MLP neurons of a small language model. Each row is named by its layer, matrix (down: output weights) and neuron, and shows model dimensions 288-383. Each number is 128 + 24 x the weight over its row's rms, rounded and kept within 0 to 255. Numbers have three digits each. A neuron's up and down rows have the sign that makes its largest values positive.
After each neuron's rows, "fires before" lists the tokens most often just after its 100 highest values on Wikipedia text that the model never trained on.

L10.down752:118110101151147148137098152159111153132129099153193169160144159111133084097100086129197129133062135139116144134099109166142152163147155157085100125135157128132131154115152128129091091122166132132102105149152112128135150138151078127137133112146118134102115135088101134162106088145131186186
fires before: ",", ".", " as", "\n", ")"

L9.down721:146106133112124142150087125156135113128122083157153161157165142144139121133153147108143133151084125103113150118127141152130097154117095129153097132134131129123154130157121123126133142105135103133118126103150113150118116132137131112147112139144131085158100121150143151115177132168171154159
fires before: "il", "el", "ous", "our", "ed"

L9.down112:131122069132105132185123136123180106097151103144141121079131089137167193143139133128117091150124117128180109116132154120144116149155105156137113170150128096159125145104143144139108119140111124138152129143109141148147118124128153133154109054088099120129127141154130094121139166130148144147
fires before: ")", " |", "),", ".", ",", "\n"

L10.down696:102107123109175153125109134152137118099110112114114116164109155130134178134124128182139112094168178138160135110156144137127138099131077158154122092137149127157110118130131109160103140129120136135079110146112161130145146129170149121150119125125158155140159117132135115116177136078124132114
fires before: "."

L8.down848:159137150125114174129119141164138131145120173131130155104130143140159111139127128157164124073116118088138140155100163120121141125134169129111126152113093094114172182134089120136166157135160128112143123130181166174094108142124122115144120104170140157175158129095089126153106159106128156138
fires before: ",", ".", " |", " January"

L10.down678:111102106160123101146113153141124165155128132102113181084079157102107127117127141129139106145108179110089120117168082151123128142127133111132110153111143106094075120111101125115157133113155134124119134090117152137125109137137147121122119085119146126113158140120128064152139106135102127125
fires before: "s", "at", "or", "ed", "er", "is"

L9.down890:128085109146148158129146131065144131125108113132091125120111134150134127165109146082134211142134126091132133124094159075099108145164146134142115144122109144113091103110112142160122175138169140108128095128129137134126097154094114110082105123183122138159146097128109106162145143099117117133
fires before: "ic", " of", "s", "y", "ric"

L2.down47:146112135139157102138142113131145093093130134142175124130089102123113103098138104114128109078118135140156141157099144152109142138126165107098119123132118119164147164140138108127093109108120118144150147143115090122114143128118107157065142123147162112189129138113091097169127103183097167119
fires before: " |", "ro", "\n", ")", "as", "′"

L2.down909:101143179110096166106136105173157157146124109155132086158131147093155127096129143114122102105123124113126129149148086081117131064099156085101115097107124104152124161139138144149088155117113140164181169136120132162151133090116123088175149130121151143084110196138106169111126109121101127114
fires before: "age", "u", "d", "ol", "ter", "che"

L3.down945:098119137185128081097088145110118129136113132126189140112082115098102130127150062097118107134090130195121139116061144115144123127160144158139148149112142112124121124154127129110114100157118104133099108137132157081111149144128104097094144123109108156123091176121088144089112162127104115092
fires before: "-", "\n"

L13.down166:132103120151137096115166120145197123127126097110119134083122134155159187073140127140109115089109135146138138132128153133084142100142141154112143069158171077111128138135167152120097097116126152130121080132129128127182083101133105144138158097123116115126125147134100112128098137110101079141
fires before: " ", " as", " –", "s", "===", " |"

L9.down212:127095141117134121135128171158140124131114141158093151086147108158098184158127119126115144114137130127148160116123090135146137125137127142105114137132124151099134115166113121135118146108173135127134114154140149144139152120090162155118169110123141135151123128157100183120138156144094085125
fires before: "|", "\n"

L8.down686:090056074131126162119109147116128138142094167148135120106147065133149166131136159143091067105160120175141127099124120094138146150126079119129127090119099138147142142141115089145138115147119136130090121153131135112159123112147142151132103111107165178122144132166127128136162171125114112162
fires before: ",", ".", " of", " and", " |", " to"

L10.down470:203136115122149143156104159137084158175150121158129133142131113107074133115131098160138137155147111104119157140138106101107187177103087112118107115115122186125075153118104190137156129126126188111068125141134099148159121128115122084173152116137114146114138114139106079116092123112118129137
fires before: " |", ".", "-"

L9.down130:137086144142158174098117108076139156153102109093161124104078139128154164115126114049128130152138148094134118118179113143094130156134153134124096139122142129165107097100172145124155132164145131093105066152117085143144159141140158117117126135150111161129117141099123114183075109161130151161
fires before: "s", " of", "ster", ",", "l", "al"

L10.down615:099144148098161107160133109086097133091127099177103126141134144098125090091147110083130131136113144110137144089123126159118132133149146163109073102124132154153134124123104122100155117167080118151092101134180100104108130094133154128161157120163112113165110124120182133149142070181114144138
fires before: " |", ";", ".", ",", ")"

L10.down441:080140130151129090133128123102139137126152153130127090104128142107132061118129126155140130151136154107136128149125105136122116117157114095144108096161149143108125086119086118119123166131167151145149149103097117104130139129110123141151187107102125112157107134044131131105162131099127155148
fires before: ".", "year", "L", " |", "G", "our"

L9.down307:147136143140143133141113130133086098069175121099131087112113088157119142145090119131140073097158097150107103114093083134145114123159129129121135087151159133113114163160161125127129153140138134153124163127167139145123131130151145131112129139101124121130101079155143111111083148106103131122
fires before: "W", "e", "en", "in", "B", "i"

L6.down17:106153123109106151137119133135128102126123125157152176109136139106068140082129103152179080104090116142101143099123147101128127130157147072158123118108098134099073138147121158152171136173156143165127158090137129120129142152157116114110140133097157132150122165080076164146147120124154125109
fires before: "-", "\n"

L3.down660:114136126153123120120114176135164126152121072126081121083140130151132119140111116102159145104182167153123075128150120088098101129128138118173109145119120096136169131102119106093155096158141123137083140114131152101110147091133122126096125097113114074160135138131128193142081116151118118151
fires before: "man", "mp", "ven", "en", "par", "cur"

L13.down947:133161114141141129146113130091109115085122163149113162127122127115077222090123148157166117109155188162142170096124130153147123113143126116093125090113122138168105122126083096149130137111121116104118113121119152176149142121130155124131153140099097155095132177102140083082137150104140135158
fires before: ".", "\n", ","

L3.down26:125096152132165121146122124096167162132121173135144115150118156121137086091113125113112126119121104137132134124090119122127108123135091111140167103117136080142123138139113140179133143144114195083124131142146166134114123108144167139121122139118092150096118110136154118150133119154147084121
fires before: " |", ".", ";", "-"

L2.down234:130153122123107160120132122132086141116142128076125168164118125149114088125158126107127110133104120099158135154137112129129086147155133126117111130113136108114102126124127135082132155142154127103119133100141123091148142121151137107095095124116111115157143115119112096114145124120168158097
fires before: "et", "le", "an", "ven", "on"

L2.down362:145117168108175123100149131151127123129104131127124132133138111153151104102185151118155104143164162104146151124102109120109130124149125113153164131130136116169149145102119154119161165137107123096138136131173137086150125114102168117109179095133113181125112099128139135126101149126161099153
fires before: "\n", "---|---|---|---|", "-", "s", "ction", "ro"

L2.down523:166102080152157158117135161155128121139146145135142156169144109127112146106132109135095133177132131107122148121168133164121135130113125091119138141109134097117086174105067134127205168140122154092119133116153121094117153134149137086175159115108087192079088092120117115133118143126117136125
fires before: "-", "\n", "|", "\"", "t", "S"

L9.down998:158106128097148151103080132117132106131130123183140181123112171122132160121090148108167143119160131153132105127160106098110073122156129156098104136114155154135099091106119153151142161168115114166111149131111101127094075128111129119105153118149093158117137125156127111142109144120099134161
fires before: "s", "ure", "ur", " of", "\n", ";"

L8.down468:088137094171136130150113121126123144103130122154114131076117144128145176136096100117134174075132134140155119132112118154124154132126132165119135126168103124123134130140132102085118106145149151093121146178108097133123128134117100118111095105185117136158095179147119145122102104179115115144
fires before: "\n", "==", "ator", ":", "|"

L4.down127:163109113156130137114115152108118102079160132145128161126089131093137193138137132132189126135097156152132142127112141098096082093140058119123148141144133130172073103128164143132120119124129136153124182136124186120116136155128131166127134114125106164124152171103135156141126105102126112125
fires before: ",", ".", "\n", " to", "–19", " and"

L8.down939:122107149138128144123142151154115159115130157172158131133118101117117123095147109113127120115091125175117125124072134136121124172170133150117141125092123117121123104100125168199122153133075116155158126101110105126123150186120130116121160116090130125106092133148100137135118161116136142128
fires before: "-", "\n", "|", "am", "at"

L2.down945:134130168130106136081127139129118097146136143100143110150144203150132117119173119159117149103078165124151159112118144133134146081102154126150136172141113159134154084143127112170107116132089137108089126138117087159112119165091161102147117136132123077180152148132139159142128102084088112155
fires before: ".", "n", " |", "min", "ne"

L9.down564:138118133126127120167123163115184144125109137120092134137110118136139151106127108121121182146169144123132141147119122125131134117128122110134135109146152134108101161088134112119148112115164105135165103098137129121135144127120136144193166138142133186123100130135086117117107137129137140084
fires before: "|", "=", "-", "\n", ":"

L9.down761:066133075099150136144157110149149155124142159132081117182093118130110193127103122152137135185136120116099142080180126115155170106085109149125117139121145098106125103102099142082150138106162106053114096145137146122134103091101082116108128090150138132076139125135135109101130099131081138115
fires before: "s", "é", "at", "ol", "ual"

L6.down797:130082143128074126138144108129120145158126162118141123144166162162142148121099134153130088119071145139133145150159128116160096118142134141136152163132112133123170144109145129127114163147106127131129127134148121139131120132131134122174128124134152147105175099056132111132129117167150125172
fires before: " |", ";", ".", ","

L10.down804:122111061124131154150115106140116135096099143141111134078109115126129172115144125096130126139097116111131138070167112147131116130163132130095092139122111148125169128087121129150140140082103148121104133163151105119084132124156130150148136103119104148126171123144146123147128102105136132177
fires before: ",", ";", " |", "\n"

L9.down442:120128120111114122124118148129101125142136126166121152158108120127087118123147129142137152113125131106115148125125132153162162131111108127125111132139126186132141128126123130136124136157126255109144147124125116145136152139122137116144123152137128134130136126127136129107127115092120110122
fires before: " |", "-", "#", "Release"

L10.down1013:070103127140130119131134120144097125132162113098110144136140113114108129133118161142115136117165130101122120125178123137134111104158100113157096093139130169112107106116119117132139187154137164116100152123111102085114076111160049119094108118144080133109158139181111119115105105127109116119
fires before: "ure", "ur", "s", "ive"

L8.down898:098132152124139108092151133159138133123102131132118142161111130143062161116140129106089150135062090130149164142161145108101083109151184133116128115153144130123153118107132129147119138142137126151103149118161154157104131117102177082086136110128133122085104153161131122097117144105131133171
fires before: "year", "en", "one", "t", "wood", "un"

L4.down801:112133131149153118094144131122123111127118164130119123138122123140126139121111136107128130147075145137138087124124096110138123139139150163158102134101143255108106132103161126146124115090121127105128116177090091159101146159119124158130115132146144124121161098000121100158091135173115127115
fires before: " |", ".", "\n", "–", "lic", ","

L13.down791:150126143116087100102149148144131099088141145129129110101112154132086143095155120096159162100103092117159113140159155166155143077141103104104115156138134184107143088107127126168107146095139091140179113099130095137096122138076155137103130123133107130118089140092144109129124181167123126139
fires before: "t", " to", "ed"

L9.down999:177146152157146108104107125089173133134121139159137136111102144145134110082168160121122118082136151130159109134108134125097131106145118092141126131129108116142117128131122152159137115120150153141116143128118152161158147124127128132178145131123124091160110144110105116126146089116131079151
fires before: " |", "s", "Note", "."

L3.down360:121125115142130190071081113134121131144079129065106173131125138097162088102092137151091078122173110139125109111141148118117121146121135181088151152120123108082114132135094167132169140157138164127121140128110137148152138110150148158131114114138123155165114141145121112086070101112152173123
fires before: "et", "s", "le", "on", "an", "ar"

L13.down254:125110166132126080094126152174129122112103134165092159164163149107124160138116135115149146087137107131154133134136140145126162104126122139127132134115138103174152100139140120171173147134148119132157110132111136151116149123122164126109095125107191133121117110114117115068144128140084125134
fires before: ".", "ne", " |", "min", "n"

L13.down344:134100152163142121139107145106140090135137112135102173136131148142158104123122127132109118117128129154114158120138111108139122125142115123152101122173096156082159104101182171132131118147141101158116091139113107114156087133138140087129115111076092138152103137159133125126149126109154120182
fires before: "il", "ous", "ad", "re", "ed", "p"

L9.down195:141155152112154153129158093119143157102148129097109108126151125152134144057142124074083128103145068087132140134118062078104110113140165114124068124124117119134098148104107116126132113130110064108144157092127135118148150109119092123166110140117145156130139124125114151135121096141123110132
fires before: "u", "age", "k", "ish", "che", "ner"

L13.down8:151132131132102130141160153113115130094160143132162099116144122162107211131104165124102106120136135163111133109099185113162092159142119095142129140120105150128128155114093103124129163119149098128089126136154158135100095116132114166112109141098149143117135093121128064129120146118164117146
fires before: ",", ".", " and", " of", " in"

L8.down73:116147151120130155150125158134124113121144087081084133124122125100186204115161101152120125146135139109142120159114121106118142128133109154131117108116116114102112134078138129148136079084113109139109141144127130159134138115173121137117134103094103134140141139137120114093120120143162169096
fires before: ",", "\n", ".", " |", ";"